Weights of a small GPT-style language model, trained from scratch on English Wikipedia.
Size: 8 layers, width 384, 9 heads of 64, vocabulary 8192.
Architecture: RMSNorm before each block, rotary positions, untied embeddings.
Training: a variant of Adam for these matrices, 351M tokens.
MLP neurons of a small language model. Each row is named by its layer, matrix (gate and up: input weights; down: output weights) and neuron, and shows model dimensions 176-271. Each number is 200 + 30 x the weight over its row's rms, rounded and kept within 0 to 999. A neuron's up and down rows have the sign that makes its largest values positive.
After each neuron's rows, "fires on" lists the tokens most often at its 100 highest values on Wikipedia text that the model never trained on. A number after a token or word is its count.

L2.gate50,173,221,227,216,158,220,212,141,201,205,181,143,259,220,249,156,201,227,176,171,214,136,156,185,136,187,190,147,201,179,208,188,144,162,170,171,167,196,230,193,183,186,256,197,190,221,211,200,180,189,201,215,242,192,232,267,214,195,250,178,207,216,134,160,187,168,197,188,211,175,255,182,200,220,197,185,186,193,173,239,152,215,196,204,124,181,197,216,217,164,220,238,251,199,264,223
L2.up50,158,212,194,158,185,125,197,197,204,231,138,209,176,162,189,203,129,180,179,212,170,182,229,203,162,255,227,203,239,188,220,193,194,200,242,209,191,199,228,193,215,219,208,199,212,218,217,212,206,205,201,190,158,263,211,213,148,236,205,206,215,216,171,168,210,161,206,257,207,223,269,139,245,163,169,214,206,239,203,198,208,220,244,169,166,240,150,202,177,204,178,180,213,278,196,198
L2.down50,209,192,219,197,209,216,191,235,233,183,159,170,157,179,229,246,150,256,213,225,211,177,208,188,174,231,178,201,233,224,225,241,167,176,221,212,206,187,213,187,164,208,192,168,220,231,197,226,258,230,174,159,199,173,228,236,185,222,163,161,175,184,184,184,152,150,225,261,197,179,173,251,207,237,239,248,172,164,145,234,225,234,207,214,244,230,221,216,160,237,229,202,196,191,260,176
fires on: "," 20, "." 13, " from" 8, " suc" 4, " than" 4, " least" 4

L2.gate1464,224,237,188,204,251,168,194,271,204,192,222,193,225,207,186,166,193,188,257,204,216,172,207,160,154,203,129,210,182,152,210,205,208,245,198,213,196,209,209,177,206,172,134,238,154,180,165,138,160,192,192,186,215,141,201,184,180,176,212,223,174,235,264,200,196,225,221,231,207,202,181,150,148,238,197,201,185,221,238,184,192,240,189,231,210,210,187,164,215,124,183,219,223,200,220,190
L2.up1464,198,177,189,164,198,197,172,199,168,198,196,146,193,252,193,150,226,193,222,220,195,208,235,128,211,161,219,220,223,226,176,182,198,220,189,217,136,219,177,248,208,205,174,194,122,193,216,175,196,200,204,206,169,197,194,192,202,208,168,209,211,224,176,247,225,182,228,224,195,257,247,220,195,223,187,220,166,158,196,254,212,267,241,231,193,229,220,170,245,167,183,140,219,191,222,220
L2.down1464,167,233,174,172,142,152,226,190,222,211,179,222,137,222,188,252,207,195,134,185,186,147,233,202,266,192,193,207,212,274,172,146,223,175,249,175,225,178,219,184,190,229,169,128,201,222,197,241,197,228,169,252,195,207,207,168,216,174,173,164,248,202,177,186,185,164,190,159,187,170,168,218,223,169,217,243,241,223,219,203,222,209,226,237,228,149,214,183,187,290,241,152,150,204,170,201
fires on: "re" 21, "ade" 20, "in" 12, "ix" 8, "as" 6

L2.gate1241,183,228,247,151,215,266,238,204,214,218,201,215,191,157,222,186,167,201,222,214,213,131,257,221,186,218,255,231,213,209,219,233,205,237,178,194,190,196,180,195,173,206,218,218,239,197,196,153,225,187,201,202,188,181,166,197,195,220,166,191,218,152,209,202,174,213,161,178,200,188,220,125,215,201,149,205,186,234,252,165,196,157,228,164,222,259,182,227,136,195,186,198,223,248,190,162
L2.up1241,188,233,193,222,172,171,190,198,203,202,231,223,133,218,160,183,153,171,179,185,218,217,210,254,208,212,235,227,163,215,250,199,190,173,197,220,203,159,197,169,154,230,188,199,212,156,135,174,241,204,202,213,249,188,161,214,200,282,173,268,187,156,183,198,158,153,214,195,209,213,188,156,180,216,206,220,231,278,174,128,178,219,271,130,251,184,186,191,178,214,185,181,168,144,194,225
L2.down1241,186,163,225,208,203,150,192,154,257,249,206,171,198,186,191,137,197,172,172,215,225,244,282,172,151,212,213,154,206,154,184,197,210,187,218,183,167,232,220,175,200,228,190,255,249,192,178,211,193,213,221,183,184,218,183,202,203,189,190,218,260,207,229,213,207,256,196,177,132,228,212,168,174,201,171,170,215,217,199,159,239,179,207,141,215,253,246,245,181,180,193,198,203,181,265,209
fires on: "i" 17, "ese" 12, "er" 10, "ian" 7, "ia" 7, "ist" 7

L2.gate832,261,185,186,240,221,217,198,179,190,175,154,201,153,148,219,174,166,231,223,196,186,213,266,215,186,188,184,217,164,173,186,251,175,198,217,206,179,224,210,250,238,191,209,237,178,194,173,187,178,188,211,198,152,191,224,234,230,222,233,209,227,160,214,198,219,186,204,253,202,211,278,181,215,210,188,195,203,239,209,208,179,255,221,200,190,217,203,166,180,206,168,182,222,201,206,227
L2.up832,234,178,196,230,222,198,201,167,250,201,165,176,139,157,213,188,209,246,189,172,151,229,218,233,188,236,223,221,218,180,227,225,188,204,211,179,211,211,163,204,218,218,182,262,235,166,205,179,206,169,212,229,127,181,192,223,216,196,287,246,228,195,203,221,196,220,184,242,224,148,208,179,188,227,179,202,184,208,226,207,196,186,178,135,201,188,216,200,203,187,160,205,155,229,230,225
L2.down832,201,216,192,213,182,213,245,183,223,205,206,209,201,195,161,176,216,192,235,188,159,202,223,215,190,214,222,235,182,190,195,214,196,222,161,229,169,243,179,165,203,218,121,183,200,188,225,187,195,205,159,218,204,196,172,238,178,238,246,203,189,194,212,222,199,217,198,218,217,150,220,210,196,237,196,220,216,177,238,230,208,167,202,152,172,233,173,215,194,174,156,171,164,212,250,181
fires on: " every" 18, " no" 15, " any" 14, " some" 11, " full" 6, " last" 6

L2.gate1278,188,219,197,177,208,197,209,226,188,161,240,175,210,151,225,132,124,220,191,163,210,225,192,160,189,205,217,242,217,197,203,183,194,150,256,253,223,213,198,188,127,189,197,190,239,204,210,241,142,182,185,227,195,183,232,230,181,187,237,200,206,171,175,189,218,162,140,217,241,218,286,184,179,241,167,203,224,230,187,208,192,208,236,182,187,170,167,156,217,229,212,207,266,195,199,247
L2.up1278,180,200,219,218,255,228,204,187,180,175,205,195,180,152,239,202,167,198,236,161,195,214,218,206,203,177,224,215,208,134,168,140,197,206,219,204,204,191,151,228,164,203,231,184,242,230,222,222,168,183,190,166,145,189,170,241,211,214,255,209,176,245,165,169,210,152,183,238,192,226,236,197,202,200,197,242,197,201,148,219,196,190,210,203,190,178,194,212,199,195,215,216,247,240,191,197
L2.down1278,247,162,241,236,217,241,180,191,236,189,139,215,208,240,214,257,217,149,235,211,221,240,195,231,217,186,194,161,195,167,183,169,203,228,123,180,179,170,149,174,218,206,213,223,191,198,213,158,231,219,194,185,140,183,183,150,185,209,200,195,186,241,160,149,187,225,250,248,168,194,198,225,195,184,254,237,203,212,174,251,186,213,185,197,222,233,226,248,210,185,187,260,195,238,203,159
fires on: " and" 30, " to" 18, " of" 13, "'s" 10, " his" 8

L2.gate894,204,161,190,248,191,275,211,142,214,178,178,179,162,257,176,200,206,261,188,172,195,248,147,195,197,167,194,169,203,221,183,230,215,214,203,221,222,120,181,185,204,225,205,257,236,222,230,248,234,205,193,207,104,195,209,190,223,247,133,208,176,197,221,226,262,147,248,172,254,176,181,216,243,189,240,179,204,184,214,224,230,245,173,215,208,175,194,210,217,222,177,192,146,173,177,217
L2.up894,157,184,184,207,206,172,209,183,222,161,252,202,193,211,177,185,162,254,216,190,220,246,184,223,210,227,198,174,183,215,206,190,220,179,181,208,174,219,189,245,234,212,155,205,239,222,194,220,246,247,193,190,204,262,229,166,215,214,170,236,184,188,203,175,245,157,201,251,273,178,143,178,232,205,193,244,204,218,177,168,185,223,133,169,193,179,197,206,238,165,251,193,144,218,192,197
L2.down894,173,260,220,222,169,176,206,211,184,175,199,204,213,182,218,159,225,151,142,182,171,143,144,244,159,205,156,183,191,205,227,260,140,187,163,208,200,216,164,220,220,243,143,211,204,236,227,185,246,231,207,215,251,194,187,201,191,234,197,219,203,163,136,203,145,148,215,202,254,227,192,245,172,198,193,236,228,167,189,205,191,238,169,178,209,179,221,203,226,164,206,259,213,238,209,194
fires on: " up" 34, " from" 11, " began" 9, " continued" 8, "p" 4, " while" 4

L2.gate325,236,212,201,196,170,259,232,196,197,212,164,211,190,180,204,108,184,223,210,210,194,216,249,198,236,262,205,202,230,191,202,197,202,227,210,219,225,149,204,157,148,165,181,166,194,177,158,260,212,252,137,227,215,206,213,202,238,168,221,251,207,186,211,201,183,213,198,234,192,206,197,156,179,164,157,197,184,210,221,156,152,172,245,195,145,187,132,247,98,205,197,219,192,208,162,200
L2.up325,190,165,203,218,214,226,179,203,186,198,173,216,172,226,218,179,178,162,239,202,191,232,204,241,221,203,206,195,218,156,220,121,227,207,184,224,185,184,197,224,207,210,184,159,149,175,148,184,249,171,183,178,160,180,190,195,222,211,190,183,202,221,155,193,152,177,158,219,197,222,162,203,108,169,208,184,171,161,191,149,183,190,204,158,219,183,194,199,190,236,237,171,175,207,195,161
L2.down325,176,182,241,233,256,174,159,164,152,208,164,208,153,196,178,194,233,215,215,220,226,190,232,175,150,186,188,171,228,172,206,178,217,227,181,213,190,213,226,167,148,200,142,207,195,204,196,146,291,169,202,135,173,141,196,214,201,149,155,229,188,254,180,182,175,201,202,247,186,219,149,187,136,179,213,203,210,204,232,192,162,167,212,201,193,184,169,164,229,203,156,180,229,169,132,214
fires on: "ub" 20, "ff" 14, "v" 9, "t" 7, "ev" 6

L2.gate281,212,222,205,229,188,179,214,172,168,199,238,152,201,187,223,129,166,231,195,180,204,168,215,172,208,197,198,171,165,217,182,226,170,258,191,225,139,226,207,201,218,208,189,182,216,148,257,218,202,219,240,242,184,180,131,199,186,233,220,203,201,227,182,186,176,194,214,168,188,222,191,140,191,247,181,170,246,255,165,169,165,254,182,236,186,225,182,171,164,161,210,232,187,169,220,200
L2.up281,241,245,245,209,210,215,233,239,199,213,197,189,178,212,196,194,178,172,201,184,227,130,231,161,184,201,230,227,239,209,157,176,243,246,201,254,215,167,196,261,189,171,241,162,197,184,173,177,189,219,204,143,157,174,160,169,190,190,185,211,187,250,178,224,187,156,250,147,224,212,246,225,198,187,233,237,177,212,220,190,240,220,266,154,213,188,160,160,215,222,205,203,228,208,232,158
L2.down281,176,223,193,204,199,260,237,236,237,219,220,172,230,172,185,197,196,159,158,129,188,192,208,207,220,166,186,131,237,181,183,113,175,197,219,222,236,212,228,178,189,160,193,209,183,218,188,181,160,235,178,157,231,235,225,191,248,227,223,218,193,234,180,253,223,229,205,171,212,192,201,163,186,184,225,221,266,209,186,236,204,238,202,203,246,194,195,106,199,175,148,226,176,192,200,236
fires on: "re" 18, " Res" 12, "in" 12, "-re" 10, "or" 10, " res" 5

L2.gate1025,213,214,168,194,151,198,249,190,238,220,148,241,168,186,131,195,206,208,189,211,187,267,199,194,201,225,163,213,212,150,222,241,227,173,180,209,195,197,211,191,208,188,177,210,152,231,204,178,199,146,182,150,190,193,146,169,158,129,182,172,244,212,194,216,214,193,172,156,209,220,245,179,234,205,260,203,198,98,210,193,256,200,214,188,243,176,216,195,209,182,206,190,199,188,189,193
L2.up1025,226,254,159,208,165,207,201,208,198,223,186,176,220,216,202,197,198,269,223,218,175,227,205,157,232,193,198,167,203,184,159,204,255,198,205,214,228,219,185,186,181,223,191,215,149,184,216,192,207,203,181,183,211,199,155,195,215,192,144,189,202,209,190,222,240,172,162,165,252,169,201,218,184,179,162,175,261,229,184,184,225,217,198,182,200,150,193,187,187,128,196,146,126,218,239,171
L2.down1025,218,176,213,215,189,252,180,225,135,201,234,196,200,245,222,185,271,183,193,173,199,215,194,197,198,157,274,214,247,179,206,232,210,191,205,176,204,233,162,177,207,163,229,100,213,235,203,235,217,239,226,219,213,180,198,188,209,178,207,240,195,199,210,191,225,192,258,193,204,202,153,186,211,224,201,231,201,165,199,172,209,147,216,242,162,196,214,154,203,179,191,249,207,205,187,179
fires on: "9" 18, " emerg" 11, "ff" 7, "11" 7, " saw" 5, "8" 5

L2.gate788,239,188,161,184,223,197,210,185,218,221,229,197,224,170,269,170,178,227,185,199,202,218,209,191,176,196,184,194,247,163,229,226,141,236,208,216,184,233,230,174,234,203,252,227,228,224,229,224,153,199,197,235,203,204,174,166,189,197,226,202,161,203,214,166,194,202,152,194,255,245,224,207,127,186,174,160,220,157,137,174,230,158,228,202,263,225,231,218,190,284,212,211,212,171,190,229
L2.up788,234,222,237,185,205,194,204,215,160,189,215,172,242,165,149,205,231,229,187,196,183,240,182,171,191,193,184,226,252,170,204,212,214,159,197,166,197,212,197,166,233,194,219,246,186,203,247,192,161,152,227,220,157,144,207,195,218,222,198,239,217,212,242,214,164,157,220,173,195,231,166,172,213,243,242,213,208,204,231,236,215,263,185,261,207,152,190,236,129,183,190,207,245,240,137,209
L2.down788,192,193,261,211,191,244,185,174,280,192,180,192,186,187,213,204,177,164,176,176,198,198,176,261,189,215,195,220,176,209,169,216,214,207,198,241,174,179,199,261,179,230,161,224,235,170,180,217,228,197,174,205,207,214,174,164,240,199,201,166,139,241,229,189,249,175,240,197,129,202,229,199,217,210,177,186,178,145,190,181,190,209,212,192,187,207,199,211,199,239,174,212,189,195,207,192
fires on: "ant" 33, "ot" 10, "ock" 8, "ir" 6, "a" 6, "man" 4

L2.gate1481,220,208,191,252,195,221,231,184,172,164,167,167,188,186,203,201,206,167,168,160,227,222,230,251,253,212,155,189,175,249,247,246,187,245,215,180,223,169,240,195,161,217,235,220,249,208,211,158,241,210,187,226,195,213,213,204,206,250,167,231,164,188,227,182,187,229,226,215,242,186,182,199,194,214,236,229,194,250,170,186,185,224,173,192,189,174,173,222,137,162,198,213,207,162,236,211
L2.up1481,192,198,185,252,216,142,171,229,217,160,164,179,168,139,215,220,203,171,215,163,237,204,198,228,239,212,161,181,191,188,190,250,231,203,160,209,210,148,238,196,187,256,198,234,248,210,263,196,267,207,195,219,204,212,172,196,209,220,180,228,171,215,221,147,191,257,239,248,263,177,175,197,189,259,195,266,220,231,165,202,189,253,194,198,195,200,190,163,116,181,241,241,181,178,214,217
L2.down1481,174,260,176,241,177,185,210,202,207,208,178,178,209,197,220,213,204,177,199,173,194,209,171,233,179,231,181,190,190,117,228,242,199,206,171,214,174,175,200,180,222,284,176,230,223,192,228,219,199,225,169,216,223,179,162,222,197,240,178,223,132,170,197,200,203,170,213,228,251,199,217,201,205,198,194,254,215,154,157,198,178,243,196,218,239,173,212,172,185,183,195,237,201,158,229,213
fires on: " began" 24, " ended" 10, " continued" 8, " increased" 8

L2.gate1405,186,211,183,164,168,198,161,183,161,204,239,194,220,231,165,155,154,247,213,211,217,183,223,195,222,251,182,231,236,221,204,233,229,192,251,210,212,176,209,278,184,242,205,253,183,218,210,188,162,167,169,206,207,104,186,181,191,243,174,217,238,208,223,169,205,173,161,183,261,166,194,199,179,262,180,188,210,235,173,176,146,210,165,229,204,130,240,166,216,179,209,185,194,229,153,188
L2.up1405,162,234,199,220,185,225,211,210,252,193,220,173,252,225,214,125,210,214,223,189,254,214,207,193,187,217,220,191,204,153,166,225,218,189,229,197,190,192,202,181,237,163,195,198,171,213,178,198,238,199,207,254,202,150,180,200,225,185,235,217,210,181,236,182,154,158,179,246,213,170,199,178,170,213,175,234,217,204,227,184,191,187,167,232,218,181,205,184,213,118,182,245,219,218,201,195
L2.down1405,217,179,245,185,193,226,209,230,216,140,202,230,236,161,235,210,203,146,228,158,182,257,150,225,204,202,245,205,131,161,232,153,149,177,148,201,179,245,234,190,201,164,231,203,194,196,159,181,206,231,258,205,220,236,170,163,185,193,137,127,190,209,139,268,215,178,193,269,178,217,216,215,214,188,184,201,171,218,236,238,175,161,234,183,212,217,194,194,174,250,200,181,210,201,245,167
fires on: "as" 43, "um" 20, "15" 9, "12" 5

L2.gate429,158,211,158,269,192,186,194,175,241,200,266,267,252,220,203,192,152,199,241,180,244,239,251,188,188,170,215,191,245,175,180,251,174,219,182,235,196,224,264,203,224,248,158,227,209,163,191,218,189,174,149,224,190,175,219,194,190,229,204,209,172,164,185,141,224,185,170,216,234,204,219,196,175,203,162,183,215,214,159,118,131,183,219,198,235,179,195,251,181,210,210,222,194,193,207,201
L2.up429,175,247,240,238,173,187,185,227,216,225,181,171,202,236,168,234,207,228,175,186,174,195,185,223,209,222,246,182,200,174,246,194,208,196,187,217,196,200,203,156,214,195,217,268,205,153,245,232,193,255,178,164,226,181,228,117,205,220,146,184,223,191,192,208,175,165,207,114,183,198,98,137,208,198,193,172,235,192,197,206,175,192,227,171,112,195,210,270,161,180,159,192,185,219,220,197
L2.down429,205,170,243,158,232,169,240,219,176,213,205,168,215,206,242,212,178,177,221,255,250,245,244,176,170,160,211,167,232,241,208,181,244,171,190,190,217,218,205,202,207,204,213,205,279,205,177,223,215,220,200,168,164,186,122,157,239,247,182,248,177,156,252,190,178,225,208,193,191,224,228,237,179,198,236,189,235,181,171,210,202,217,226,220,204,200,247,180,217,269,229,190,189,229,204,195
fires on: "z" 15, "ists" 8, "ia" 8, "i" 7, "ed" 6, "os" 6

L2.gate377,183,212,192,162,236,193,227,207,243,225,227,184,268,176,201,245,157,178,229,204,209,199,185,203,199,216,225,206,110,176,177,192,241,187,217,217,181,168,223,136,168,225,180,216,127,186,204,209,125,171,249,249,186,255,135,195,239,230,231,206,229,201,219,208,198,190,168,150,212,245,236,198,169,188,170,176,211,260,238,188,208,214,178,214,226,159,168,229,161,218,178,204,201,192,220,244
L2.up377,235,171,208,211,173,160,190,156,138,203,145,161,214,204,202,183,187,258,225,174,204,252,185,217,225,199,182,253,226,194,193,225,162,196,188,181,175,219,201,214,236,218,217,184,211,206,192,182,249,263,172,153,204,154,145,226,197,150,194,196,200,211,164,181,226,220,212,213,205,195,207,167,212,226,234,164,230,199,179,203,212,190,178,194,192,232,222,203,221,191,180,159,162,211,171,182
L2.down377,229,223,212,229,178,208,167,248,221,150,193,194,211,248,150,184,203,173,215,208,204,191,178,172,246,247,201,237,187,204,207,269,180,209,199,185,214,224,232,232,203,205,180,191,182,186,207,211,256,257,145,177,224,166,221,209,167,151,194,209,195,246,185,183,201,206,188,181,149,183,217,195,247,185,171,234,210,221,181,250,188,166,186,227,177,246,177,181,209,229,225,194,187,212,228,167
fires on: "." 34, "erb" 22, "ative" 14, "osp" 7, " Pl" 4

L2.gate934,197,205,226,195,197,180,217,166,210,201,239,192,242,179,168,174,222,259,176,219,212,239,222,223,205,250,147,201,156,200,197,204,213,190,235,221,141,233,191,195,183,203,255,198,226,207,248,212,201,236,210,197,189,200,143,248,214,198,177,187,234,200,207,167,261,202,212,199,221,242,225,164,215,167,187,148,218,128,177,233,218,175,237,305,188,227,203,149,223,263,168,212,209,226,206,223
L2.up934,202,165,190,215,220,191,176,247,187,191,228,160,175,258,179,194,261,165,182,196,158,236,180,198,206,176,148,198,197,209,214,194,207,260,215,147,179,185,152,128,135,203,262,200,242,219,197,163,211,202,234,198,203,210,215,183,181,210,186,196,138,280,194,248,246,209,223,206,140,126,168,217,191,232,181,188,152,169,230,235,203,169,196,180,168,196,175,261,175,201,196,204,182,186,178,205
L2.down934,234,174,162,210,191,217,194,154,206,214,188,171,208,230,168,203,195,202,203,188,185,193,212,222,251,157,213,196,205,190,184,175,178,185,162,205,110,206,173,218,179,202,189,221,198,198,217,213,221,187,192,220,218,143,223,202,225,210,199,200,143,191,241,214,229,191,228,258,236,213,212,199,198,170,198,205,203,185,216,187,154,211,249,176,211,250,210,201,215,218,197,181,196,200,251,212
fires on: "ant" 15, "ure" 12, "et" 9, "ott" 6, "ound" 6, "ot" 5

L2.gate1092,234,230,126,210,161,234,249,146,208,109,220,170,223,210,168,162,230,273,187,191,251,207,213,214,244,251,193,188,203,189,185,239,227,236,193,191,172,204,232,202,154,239,193,192,211,195,245,205,178,231,191,141,194,176,193,178,161,184,218,193,182,223,147,236,247,185,247,188,165,157,200,157,185,251,202,196,203,160,185,207,242,209,213,161,171,190,208,176,203,167,198,205,215,181,275,221
L2.up1092,188,232,191,159,220,175,223,255,189,237,201,192,231,177,201,156,177,188,181,192,195,212,223,199,187,227,203,225,222,234,196,206,221,168,219,143,180,202,237,241,202,241,187,185,157,205,157,186,129,196,219,211,156,184,188,179,215,169,184,189,236,198,164,196,211,265,209,241,191,195,211,190,160,205,226,216,203,219,183,211,171,212,221,217,188,247,215,221,175,213,221,141,221,229,232,196
L2.down1092,232,230,224,233,202,208,149,181,196,147,206,209,193,195,204,168,216,217,245,247,245,187,247,131,226,218,178,184,152,173,192,218,177,186,193,217,204,198,204,214,183,218,223,170,201,218,184,225,233,213,138,194,223,156,191,205,158,216,214,211,172,198,227,240,220,177,192,180,148,181,197,165,193,217,208,202,231,235,193,229,224,187,151,260,192,203,223,229,241,178,199,162,180,214,174,179
fires on: "ip" 25, "ap" 13, "ag" 12, "ep" 12, "st" 10

L2.gate393,201,197,136,176,193,255,201,223,176,190,197,198,209,171,192,203,199,250,197,244,233,159,183,182,229,176,249,216,176,228,210,169,187,146,211,207,225,203,195,185,146,183,181,197,177,216,263,173,160,203,173,147,211,275,215,240,261,214,191,201,205,165,204,209,145,174,183,184,235,195,255,199,151,213,174,219,239,264,176,198,219,192,215,216,181,161,177,208,144,205,234,162,239,164,204,247
L2.up393,179,211,185,198,212,264,201,242,200,234,232,249,234,190,172,264,228,214,175,190,170,157,196,225,214,157,195,187,206,211,194,130,201,192,221,225,192,216,193,199,158,221,209,223,168,232,255,184,177,190,195,205,211,212,239,209,220,219,220,274,207,213,195,233,154,157,207,197,157,132,198,212,136,183,213,213,201,201,180,189,233,152,177,189,191,189,109,206,167,193,238,186,203,221,213,208
L2.down393,197,193,254,210,252,157,201,216,213,225,202,222,225,186,141,267,218,155,147,236,198,184,217,197,169,154,150,222,229,240,173,178,221,205,201,201,180,209,196,227,256,222,231,190,191,210,99,217,219,181,169,231,214,177,184,157,167,170,216,199,185,209,197,243,255,195,195,206,172,215,209,193,201,216,150,221,217,150,226,213,188,230,172,164,195,192,211,228,263,198,226,222,179,249,224,143
fires on: "in" 24, " of" 16, "," 10, " to" 7, " (" 5

L2.gate1431,212,247,119,180,114,197,233,178,194,202,183,185,176,172,199,187,155,227,195,200,200,238,201,217,189,191,211,148,167,246,194,230,201,170,151,183,212,220,218,183,188,183,199,208,162,190,206,177,181,182,180,188,217,205,202,178,199,227,191,192,228,161,236,237,215,185,160,183,241,197,230,222,222,182,231,174,221,200,167,166,194,249,204,158,219,194,226,176,195,188,186,175,201,185,227,194
L2.up1431,174,235,184,267,137,151,235,172,270,229,167,193,176,165,193,235,171,208,185,221,216,211,229,191,190,203,205,182,174,212,214,233,235,189,199,151,181,231,184,198,227,185,183,173,178,222,217,158,191,184,142,134,213,173,169,185,200,211,177,192,189,188,231,200,235,202,196,217,230,186,208,198,202,186,242,232,209,193,158,179,213,180,156,189,233,233,214,246,249,168,212,149,197,210,203,129
L2.down1431,182,172,228,225,225,191,201,184,197,206,237,196,227,233,179,215,250,221,165,155,205,199,200,194,219,202,212,227,206,185,231,186,191,225,219,184,173,191,169,199,208,201,218,210,245,249,224,205,202,244,174,206,218,176,191,221,190,134,209,229,204,160,190,172,200,188,243,237,207,207,144,165,211,221,159,213,179,183,209,196,187,189,261,242,175,206,166,182,199,187,198,207,232,196,162,173
fires on: "10" 19, "11" 13, "15" 11, "9" 10, "97" 8

L2.gate666,217,203,181,227,218,186,218,203,196,196,206,185,134,145,266,180,161,231,276,186,199,217,230,227,195,227,248,152,174,159,179,209,202,190,223,197,219,195,222,206,198,226,183,249,206,190,105,200,116,192,226,179,162,259,248,239,214,196,195,216,210,173,218,211,235,168,155,182,165,199,291,197,224,172,151,172,171,184,215,202,181,238,207,223,200,169,176,185,181,190,206,197,222,189,272,236
L2.up666,240,200,168,248,227,174,187,154,245,177,213,205,144,175,251,197,205,246,232,232,189,192,172,201,201,217,188,140,176,186,207,243,209,214,230,206,193,206,166,177,178,262,179,246,221,174,176,172,189,136,216,229,139,224,187,236,208,186,244,225,204,176,213,246,231,187,164,196,149,205,226,172,225,189,158,209,176,176,229,209,248,174,214,177,220,169,180,176,195,212,171,186,167,208,234,225
L2.down666,248,211,186,215,226,200,209,175,176,221,218,212,157,233,180,200,194,218,230,201,201,196,198,194,172,214,203,213,205,200,180,237,208,228,168,162,223,233,188,144,228,187,180,209,182,169,236,173,180,219,164,274,218,168,203,197,150,189,225,176,207,187,214,202,168,216,193,197,203,172,168,185,210,195,183,198,188,209,228,210,238,168,172,120,220,180,181,224,198,169,153,187,174,201,214,192
fires on: " many" 26, " any" 14, " several" 14, " some" 14, " Some" 7, " few" 6

L2.gate8,225,226,195,190,197,187,280,175,243,140,178,187,196,222,227,196,211,150,214,154,201,214,214,190,164,171,206,170,226,198,168,202,229,121,219,186,195,196,210,204,197,174,209,201,253,183,202,266,153,176,183,224,227,262,209,223,225,213,237,203,251,208,145,208,211,177,147,205,175,224,231,227,202,207,144,160,205,161,161,190,202,221,234,209,161,162,191,205,174,155,157,236,225,172,241,206
L2.up8,259,141,153,214,161,186,196,178,212,215,225,187,215,254,209,136,210,202,196,197,197,232,230,180,157,256,168,171,183,197,235,234,185,161,204,144,194,206,225,182,234,193,164,230,196,160,196,228,222,198,108,211,168,205,208,209,203,164,229,226,258,213,149,246,225,173,187,175,187,191,188,220,208,239,157,214,199,207,192,200,218,171,216,235,201,227,184,210,212,178,181,177,170,196,306,242
L2.down8,226,187,167,208,193,190,230,163,177,194,195,221,189,242,169,202,173,176,221,263,200,220,215,171,204,216,194,250,183,212,215,217,178,240,194,173,235,236,213,223,224,190,211,213,205,152,185,178,207,224,165,233,168,151,216,188,160,203,197,175,216,231,186,186,184,191,208,151,114,171,198,205,238,217,193,199,221,203,206,224,227,165,156,188,207,196,207,210,150,178,193,189,205,185,230,222
fires on: " only" 42, " any" 14, " no" 12, " good" 7, " every" 7, " little" 5

L2.gate119,186,170,206,231,155,258,243,184,165,209,196,220,197,244,201,167,202,212,223,244,163,210,177,260,152,185,233,191,251,141,180,184,178,260,193,189,177,216,200,121,156,160,242,216,239,261,192,173,195,205,211,211,176,173,219,210,207,226,205,250,218,150,143,167,149,197,175,218,171,239,232,161,210,195,163,233,202,206,179,207,157,196,288,215,165,211,155,177,218,252,171,159,233,211,174,165
L2.up119,138,215,238,199,190,173,206,143,155,244,181,207,213,222,233,207,209,247,196,231,162,222,191,235,227,194,206,219,217,188,197,211,183,218,181,212,181,190,200,167,169,121,225,176,220,267,216,222,249,154,240,187,181,227,260,238,207,199,250,171,175,156,163,201,235,209,192,214,213,202,240,147,214,227,191,218,195,199,172,197,204,166,197,180,184,178,186,191,224,213,193,188,183,180,168,148
L2.down119,206,207,224,172,205,155,236,253,198,185,126,181,164,197,197,224,142,194,178,197,171,181,169,180,210,196,198,216,182,233,231,233,243,254,192,183,191,170,206,179,190,233,159,193,224,137,231,186,184,207,174,212,199,158,220,170,195,197,210,96,189,198,205,182,211,176,198,219,224,194,171,221,211,209,230,210,231,176,208,211,222,187,105,178,190,229,187,211,164,204,195,252,163,135,232,126
fires on: "," 87

L2.gate1197,205,207,218,184,176,281,239,177,236,160,200,166,263,165,222,130,202,214,203,166,240,157,135,164,191,150,242,144,203,202,222,183,171,234,165,218,199,256,164,184,214,232,204,185,225,188,218,229,186,191,170,218,204,148,205,185,163,205,254,182,201,250,220,224,181,150,250,145,204,266,256,192,168,185,186,237,149,219,173,220,205,190,206,241,179,227,209,211,194,229,202,209,223,139,163,230
L2.up1197,184,271,172,219,163,208,230,205,218,216,217,214,205,99,250,201,206,188,182,234,159,194,223,225,238,171,219,187,230,157,185,168,189,241,198,232,174,201,181,237,227,205,156,192,160,179,184,183,202,188,209,200,220,228,146,233,161,246,167,244,239,145,200,249,198,177,255,197,224,305,191,236,193,239,244,190,204,215,198,172,202,152,187,227,232,179,260,190,183,257,207,159,148,198,231,225
L2.down1197,223,156,201,208,185,197,231,204,213,158,131,206,181,209,219,211,189,152,168,135,188,140,225,174,223,150,190,163,263,215,204,199,185,190,233,201,182,249,202,136,184,193,243,218,225,203,207,228,228,171,182,231,176,170,257,145,193,232,196,205,164,210,197,160,206,191,197,212,211,180,176,250,183,206,160,168,193,254,173,183,224,241,214,144,184,209,191,152,196,186,161,190,244,215,210,152
fires on: "in" 40, "an" 10, "ain" 8, "on" 7, "re" 6